{
  "n_layer": 15,
  "norm_eps": 1e-05,
  "qk_norm": false,
  "parallel_block": false,
  "init_std_qkv": 0.0193,
  "init_std_down": 0.00353,
  "lr_head": 0.00425,
  "steps": 7851
}
MLP neurons of a small language model. Each row is named by its layer, matrix (up: input weights; down: output weights) and neuron, and shows model dimensions 432-495. Each number is 50 + 15 x the weight over its row's rms, rounded and kept within 0 to 99.
Before each neuron's rows, "fires on" lists the tokens most often at its 100 highest values on Wikipedia text that the model never trained on; "fires in" lists the words (lower case) most often at its 100 highest values on Wikipedia text that the model never trained on.

fires on: " film", ", which", " that"
fires in: "which", "film", "that", "filmed"
L2.up269:75 38 58 59 45 56 67 27 50 56 53 55 52 51 26 37 50 20 47 71 23 42 32 38 43 60 52 27 51 23 73 42 80 40 55 89 62 60 46 51 49 37 51 58 45 47 69 40 69 63 41 42 57 21 32 58 61 57 08 68 62 70 48 27
L2.down269:50 62 46 33 65 48 64 54 29 60 43 50 37 51 45 73 38 23 29 46 58 50 25 38 36 77 40 55 65 82 60 49 45 48 40 86 57 47 56 24 70 48 70 47 54 39 47 43 49 49 53 52 67 86 48 32 47 53 54 46 41 50 60 43

fires on: "7", "11", " building", "13"
fires in: "7", "11", "building", "family", "13"
L2.up3071:40 54 58 48 42 69 40 13 58 67 31 54 64 55 42 38 32 25 50 64 35 54 19 55 71 18 36 33 61 54 64 51 62 26 15 61 68 51 30 52 79 70 71 22 60 48 38 68 21 52 79 78 50 62 20 80 36 44 39 38 46 65 40 58
L2.down3071:64 41 42 57 34 49 21 54 41 46 47 55 60 63 63 40 46 49 71 64 40 42 31 45 23 27 37 45 61 66 39 47 44 26 68 45 50 58 69 67 52 70 69 64 47 40 40 52 81 77 38 84 08 49 36 54 48 41 55 64 61 59 71 54

fires on: " son", " father", " brother", " children", " Davis"
fires in: "son", "father", "children", "davis", "brother", "brothers"
L2.up1006:13 44 58 18 39 28 68 20 38 74 48 35 72 31 36 47 26 90 72 55 32 24 42 61 46 49 44 43 64 34 36 64 57 36 59 72 71 38 41 56 56 25 60 57 42 28 55 61 49 35 52 64 34 71 27 55 27 38 43 25 70 55 77 26
L2.down1006:50 54 47 19 45 16 62 64 59 28 69 34 69 55 42 72 44 61 70 59 50 23 58 25 60 58 60 43 45 29 65 59 54 47 73 70 63 28 26 48 55 71 54 67 48 32 61 38 65 62 54 58 52 45 14 62 43 55 71 46 31 51 50 58

fires on: " its", " Har", " of its", " his", "har"
fires in: "its", "his", "their", "harbor"
L2.up1422:70 66 61 55 32 46 60 47 58 75 60 28 48 21 74 59 50 59 19 43 33 52 53 58 43 43 39 43 43 40 67 58 53 41 63 55 42 54 30 66 65 48 96 81 59 40 38 64 69 47 58 69 51 55 26 88 49 44 51 47 52 43 53 53
L2.down1422:47 49 57 75 33 44 49 61 82 47 82 62 56 63 65 89 53 40 55 23 62 65 51 41 46 41 51 44 54 33 53 45 33 38 35 50 37 34 68 51 32 56 38 79 74 44 60 61 41 04 54 45 49 66 52 67 67 46 44 82 36 21 58 50

fires on: " team", "OC", " side", " story", " cons"
fires in: "team", "side", "joc", "story", "teammates", "neurocrine"
L2.up2659:53 50 36 63 63 50 64 42 28 39 52 38 34 59 48 48 78 32 72 67 61 67 48 41 35 42 35 57 60 83 54 42 50 30 43 60 58 53 67 76 33 38 79 28 35 48 55 55 63 33 48 45 49 55 32 36 66 59 42 51 50 70 52 61
L2.down2659:58 60 63 41 49 27 64 19 93 42 71 37 52 51 44 53 50 34 49 38 35 64 51 43 58 63 24 40 69 42 69 45 51 38 48 53 46 57 52 15 67 57 43 50 52 54 56 46 65 46 47 48 52 57 65 30 54 29 59 68 46 60 35 31

fires on: " No.", "US", " (now", " today", "U"
fires in: "no", "now", "today", "aus"
L2.up1616:67 61 37 36 72 51 75 23 74 76 30 44 50 53 55 24 59 35 71 74 41 55 45 44 57 41 50 44 60 36 61 46 42 26 82 44 46 47 40 57 54 44 57 67 72 54 60 36 31 44 56 31 52 78 41 23 51 55 35 37 55 43 74 62
L2.down1616:58 39 45 90 48 41 22 79 74 29 37 47 55 37 65 50 46 27 55 47 44 46 45 43 64 43 46 72 51 52 46 54 46 72 47 45 47 66 48 65 50 46 45 56 19 58 59 46 68 69 38 80 36 57 51 53 65 19 57 56 33 73 48 56

fires on: " later", " before", " eventually", " further", " finally"
fires in: "later", "before", "eventually", "further", "finally", "ultimately"
L2.up2078:71 48 57 35 49 51 68 45 51 46 64 37 29 56 24 54 73 51 42 20 67 75 46 14 41 40 35 31 44 42 54 26 20 34 72 68 76 63 31 75 56 39 34 75 63 43 19 57 52 54 65 57 55 35 18 33 37 41 41 32 52 40 66 65
L2.down2078:46 36 63 47 62 44 17 41 49 63 74 55 58 75 51 80 65 74 44 22 73 60 59 62 68 58 69 54 42 51 55 50 46 59 89 59 75 54 43 45 47 42 43 28 59 41 35 27 73 71 76 47 66 36 32 24 61 34 51 63 34 18 74 47

fires on: " In", "In", " (in", "outhern", " northern", " western"
fires in: "in", "southern", "northern", "western"
L2.up687:37 39 56 64 52 57 52 55 44 68 51 59 42 63 32 31 75 52 50 49 34 63 42 46 26 70 47 44 48 37 48 66 55 33 44 57 63 47 47 66 52 58 57 62 29 58 63 44 63 65 24 68 33 30 45 28 49 54 68 61 71 65 53 24
L2.down687:53 35 68 59 50 30 66 66 59 47 40 88 53 64 12 54 56 46 41 55 46 48 56 51 35 53 74 44 48 62 46 38 34 42 48 42 59 48 44 46 65 47 53 45 65 48 47 34 31 30 27 77 49 57 78 45 38 67 66 51 43 69 37 42

fires on: "0", " (from", " To", " up", " | Did not"
fires in: "0", "from", "to", "not"
L2.up1290:52 46 26 38 86 87 81 48 48 39 51 28 43 51 53 49 52 56 45 54 56 52 54 78 81 27 56 56 57 67 49 19 47 41 60 57 63 45 16 64 65 48 44 48 41 29 26 49 57 59 42 45 46 38 47 55 63 58 43 76 50 58 44 52
L2.down1290:53 58 45 39 53 61 52 45 43 25 42 40 41 37 60 66 48 64 17 56 70 41 48 42 38 27 75 40 45 59 57 51 53 27 23 17 52 26 59 64 66 62 43 59 47 45 63 55 45 65 46 57 57 39 12 25 68 41 44 26 47 51 65 68

fires on: "30", " State", " at the University of", " City", "00", " University of"
fires in: "of", "30", "state", "home", "city", "00"
L2.up2184:47 46 24 44 34 67 69 44 47 48 56 65 61 49 49 55 36 60 24 61 24 56 81 56 57 35 49 52 40 55 28 60 53 26 32 60 63 29 24 61 62 46 56 51 52 53 52 18 45 28 83 53 25 43 72 54 55 54 54 42 52 51 49 61
L2.down2184:44 61 37 35 53 55 51 42 37 57 49 91 45 57 59 40 51 58 45 56 51 47 41 20 50 52 60 44 53 67 46 13 58 20 47 48 30 54 45 59 36 33 54 56 63 30 82 35 23 14 67 46 56 36 28 34 55 58 39 47 55 47 45 60

fires on: "000", "100", " player", " female", " human"
fires in: "000", "100", "female", "player"
L2.up2984:32 48 53 61 56 45 67 55 30 48 28 64 67 64 38 71 53 58 47 41 18 36 61 71 43 74 66 64 53 35 41 67 67 42 69 45 54 45 45 30 61 42 45 75 35 64 78 64 39 49 31 21 54 18 43 50 45 54 49 33 40 49 59 27
L2.down2984:51 41 53 45 34 22 63 63 40 59 64 51 48 55 52 46 85 65 47 46 66 48 35 59 28 82 70 66 85 55 26 63 92 47 52 68 26 67 56 37 47 42 30 50 89 61 32 17 31 05 50 68 57 78 50 22 37 80 57 88 48 53 48 34

fires on: " the ", " the b", " the s", " of the ", " the c", "The "
fires in: "the"
L2.up636:23 37 69 49 70 31 43 34 30 55 37 61 56 59 46 56 59 43 53 35 48 81 60 54 46 38 45 42 56 71 47 58 42 43 26 59 55 57 76 55 80 60 83 40 54 55 06 56 44 58 25 45 42 58 57 25 29 57 47 70 40 65 40 39
L2.down636:39 58 46 46 66 41 34 52 47 35 52 55 23 52 38 52 47 22 63 54 34 48 54 52 38 46 44 43 43 56 37 83 99 60 40 27 61 41 55 36 42 45 43 36 53 52 53 43 55 55 67 53 73 50 64 64 57 15 49 43 45 52 60 62

fires on: " made", " known", " left", " given", " gained"
fires in: "made", "known", "left", "given", "gained"
L2.up2819:41 37 53 53 43 53 36 65 28 50 43 65 50 45 46 49 56 69 56 56 51 28 17 34 36 71 57 43 58 56 52 43 37 63 79 63 44 59 65 51 45 47 60 82 45 53 45 61 52 41 68 76 50 37 28 71 65 69 49 20 43 52 40 71
L2.down2819:65 36 37 48 52 43 55 38 58 50 63 34 52 54 36 42 58 64 48 88 35 33 71 41 62 34 38 58 48 43 44 58 93 36 50 47 58 87 96 51 52 34 06 28 64 50 79 51 62 35 28 60 37 70 34 65 40 72 65 03 54 48 64 36

fires on: " first", "5", " fourth", "10", " third", "est"
fires in: "first", "fourth", "third", "5", "10"
L2.up1450:24 51 66 37 60 82 41 38 64 36 70 71 50 45 39 50 47 46 42 37 56 56 39 61 48 60 28 37 73 38 62 43 69 37 66 40 61 47 19 80 56 62 81 64 68 41 29 41 07 43 51 84 42 65 50 66 41 64 68 76 32 50 55 39
L2.down1450:48 45 57 46 54 57 52 50 43 60 68 60 54 38 50 47 52 56 57 32 69 71 63 52 45 51 52 50 45 47 60 32 76 71 57 67 65 65 57 38 65 39 63 51 53 48 47 49 47 61 70 51 34 60 35 53 30 22 78 61 59 94 54 57

fires on: " him", " Her", " her", " with her", "her", "ue"
fires in: "her", "him", "herzog", "his", "due", "refused"
L2.up700:60 46 64 57 54 50 54 62 44 52 32 32 60 54 47 62 70 38 33 40 35 28 49 64 71 51 54 36 42 56 47 44 40 56 79 66 53 38 41 55 37 43 59 40 45 45 61 73 34 53 51 23 58 49 45 80 72 51 35 69 66 27 55 55
L2.down700:51 28 51 49 44 54 53 50 35 44 65 43 87 52 60 79 51 30 53 53 38 75 53 30 35 65 54 43 55 53 37 31 58 32 57 55 64 47 23 58 58 58 60 44 32 44 70 72 51 41 41 37 53 74 34 56 27 33 32 48 29 30 52 40

fires on: " both", " each", " either", " version", " Each", " both the"
fires in: "both", "each", "either", "version", "the", "only"
L2.up3049:34 27 64 45 46 57 85 45 25 58 32 33 54 35 35 50 40 70 56 49 53 69 55 18 60 51 51 44 67 50 46 48 45 39 14 44 60 53 56 56 29 41 51 79 37 61 42 56 69 64 39 54 53 41 62 40 53 49 58 37 39 61 50 64
L2.down3049:61 53 47 54 34 55 63 62 38 68 69 57 24 39 50 47 69 44 42 65 52 89 34 74 42 59 54 69 32 25 60 46 55 48 48 57 49 66 48 50 65 58 59 51 44 52 64 47 21 73 64 34 43 50 32 77 52 60 72 26 33 72 41 78

fires on: " band", " family", " b", " film", " c.", " world"
fires in: "band", "family", "film", "c"
L2.up487:43 43 70 26 59 60 32 36 44 50 58 89 62 45 47 64 50 38 44 02 64 45 52 49 30 46 52 53 65 63 46 58 62 22 42 46 53 31 53 64 48 42 26 77 37 35 55 30 49 67 69 41 39 50 24 57 69 45 41 46 35 55 51 21
L2.down487:48 39 27 49 28 42 43 60 62 57 76 67 52 70 39 54 66 55 60 50 38 63 42 48 64 28 69 50 53 73 54 39 68 51 62 58 51 34 66 60 42 67 52 46 16 46 46 63 59 25 61 64 76 77 32 39 69 57 14 25 34 61 44 45

fires on: " North", " West", " East", " full", " west", " half"
fires in: "north", "west", "east", "half"
L2.up2154:35 39 49 53 55 46 91 16 51 39 40 53 19 38 69 55 61 51 64 66 40 61 46 69 64 48 54 15 41 45 44 71 72 62 62 45 48 29 53 64 63 54 65 46 48 59 47 47 56 35 55 51 61 53 45 47 43 36 23 24 27 63 51 60
L2.down2154:65 84 55 37 70 25 65 63 57 55 58 34 15 52 75 44 59 41 31 59 87 29 66 29 54 44 42 37 65 72 60 52 53 87 99 33 23 74 53 66 46 60 41 51 65 58 55 26 45 45 58 61 46 54 32 85 61 11 57 57 29 41 47 61

fires on: " they", " them", " it", " went", " you", " there"
fires in: "they", "them", "it", "went", "you", "go"
L2.up2150:66 52 35 30 39 47 67 93 60 47 57 32 52 56 64 27 48 52 66 63 26 51 55 58 69 73 74 31 54 33 56 36 41 42 78 55 57 68 72 57 73 44 30 42 54 43 44 57 74 74 43 64 43 37 53 33 48 47 23 63 51 61 54 42
L2.down2150:60 52 57 75 48 54 64 54 44 44 65 49 67 45 70 66 25 47 70 41 46 52 50 37 52 42 53 45 60 56 46 27 43 54 36 36 47 72 41 27 65 48 61 58 54 63 44 52 44 75 64 59 41 29 67 54 52 41 70 48 63 58 53 65

fires on: " To", " (from", "to", " west", " reach", " open"
fires in: "to", "from", "west", "outside", "closed", "reach"
L2.up1579:72 44 35 46 44 75 46 34 38 42 53 52 28 24 45 47 55 43 61 53 58 52 27 35 40 56 38 41 58 40 27 36 26 44 68 58 47 34 66 57 68 30 50 79 82 39 18 60 45 72 43 30 54 24 40 23 65 59 38 26 51 47 42 65
L2.down1579:75 58 45 59 59 57 52 71 50 50 70 79 64 40 54 40 36 59 13 39 50 60 40 24 44 61 58 44 53 51 35 51 53 30 24 40 56 55 51 38 70 48 46 99 53 50 69 90 44 47 57 44 75 50 37 61 30 57 55 61 37 15 49 38

fires on: " work", " place", " form", " show", " works", "re"
fires in: "place", "work", "works", "form", "show", "places"
L2.up2062:40 53 46 50 49 80 60 59 62 65 38 53 59 41 34 68 62 46 39 48 42 41 47 39 29 40 37 55 70 59 78 39 50 43 38 64 55 55 52 68 48 15 60 22 65 41 35 39 15 33 76 74 57 52 41 54 50 63 62 36 34 59 40 43
L2.down2062:42 67 67 17 56 43 61 43 68 36 49 62 44 57 43 62 38 55 56 66 30 56 58 61 49 26 52 73 44 37 40 65 41 32 53 58 62 32 38 41 35 61 53 57 49 13 77 29 31 19 75 56 31 54 60 45 27 41 56 64 57 34 40 69

fires on: " later", " further", " early"
fires in: "later", "further", "early", "limited", "history", "subsequent"
L2.up1652:55 58 52 36 52 16 48 37 68 43 62 63 34 63 59 61 44 45 55 27 67 90 58 40 44 37 51 54 65 55 48 37 31 88 61 40 64 58 31 75 60 55 55 65 54 58 37 49 46 92 57 73 41 48 75 56 34 32 59 67 47 62 44 60
L2.down1652:43 54 62 61 33 67 63 52 68 45 67 54 28 39 94 52 57 54 59 33 72 70 67 36 17 46 50 54 61 57 39 35 51 66 44 55 32 25 44 36 25 52 47 44 61 65 39 61 15 76 62 49 42 34 44 55 35 13 67 48 38 58 73 46

fires on: " album", " announced", "The", " estimated", " project", " as the"
fires in: "the", "album", "announced", "estimated", "that", "project"
L2.up2650:35 05 63 49 51 62 52 25 33 60 31 38 52 40 45 30 71 41 65 58 54 60 58 20 74 42 55 44 52 34 55 33 59 45 55 50 80 36 61 44 70 50 38 57 74 46 29 41 27 79 61 50 50 66 45 43 54 32 45 47 42 42 78 50
L2.down2650:37 79 51 50 38 56 45 72 59 55 61 00 63 45 43 51 58 60 50 82 66 43 60 60 63 63 40 30 50 59 74 84 43 59 43 56 47 27 54 41 50 82 67 38 26 56 58 26 46 12 36 34 55 45 22 62 47 49 55 42 28 12 48 25

fires on: " included", ", including", " as well as", " along with", " vers", " including"
fires in: "including", "included", "as", "with", "having"
L2.up2039:71 33 41 54 85 58 57 53 45 76 63 62 61 36 64 61 36 59 55 29 64 19 37 37 80 53 60 51 69 53 41 37 40 46 55 66 46 47 42 60 38 23 31 58 74 42 50 95 41 47 50 29 52 29 70 28 61 43 30 55 56 72 38 37
L2.down2039:50 37 69 32 41 51 40 42 33 36 49 45 35 71 44 54 47 46 59 33 64 23 51 48 37 56 45 55 47 40 80 65 41 45 62 67 42 35 42 33 75 38 80 39 80 27 50 81 20 45 58 54 12 18 63 63 41 42 41 43 56 45 49 36

fires on: " but", " But", " However,", " However", " yet", "ely"
fires in: "but", "however", "yet", "and"
L2.up401:62 75 76 60 67 24 62 76 44 68 65 50 29 61 46 72 38 34 58 38 16 62 81 44 62 56 66 42 56 36 47 55 45 20 71 59 46 61 34 73 42 43 55 78 00 61 61 25 65 61 42 33 38 44 27 29 77 86 45 50 68 39 52 71
L2.down401:40 39 84 79 68 56 59 64 52 49 31 62 34 43 52 27 43 49 30 70 36 43 57 38 40 55 62 54 40 49 38 25 40 39 32 31 65 42 53 53 66 39 68 57 58 43 39 62 49 50 66 63 66 73 71 33 56 24 27 61 64 50 51 46

fires on: " character", " person", " man", " woman", " city"
fires in: "character", "woman", "city", "man", "people", "village"
L2.up1984:38 51 44 48 46 49 72 47 75 55 42 35 60 04 53 55 62 55 52 66 48 36 50 43 43 51 39 70 38 45 57 58 57 36 56 69 62 43 46 32 29 32 53 13 44 44 64 70 61 29 33 49 26 52 40 53 58 49 64 49 33 50 62 40
L2.down1984:47 71 80 49 44 30 79 40 46 53 83 37 41 53 48 59 34 52 74 25 27 50 50 45 34 59 50 51 61 35 48 55 75 41 47 42 53 51 12 44 53 58 79 48 65 55 81 68 51 49 50 61 44 44 60 38 64 57 50 68 33 70 46 18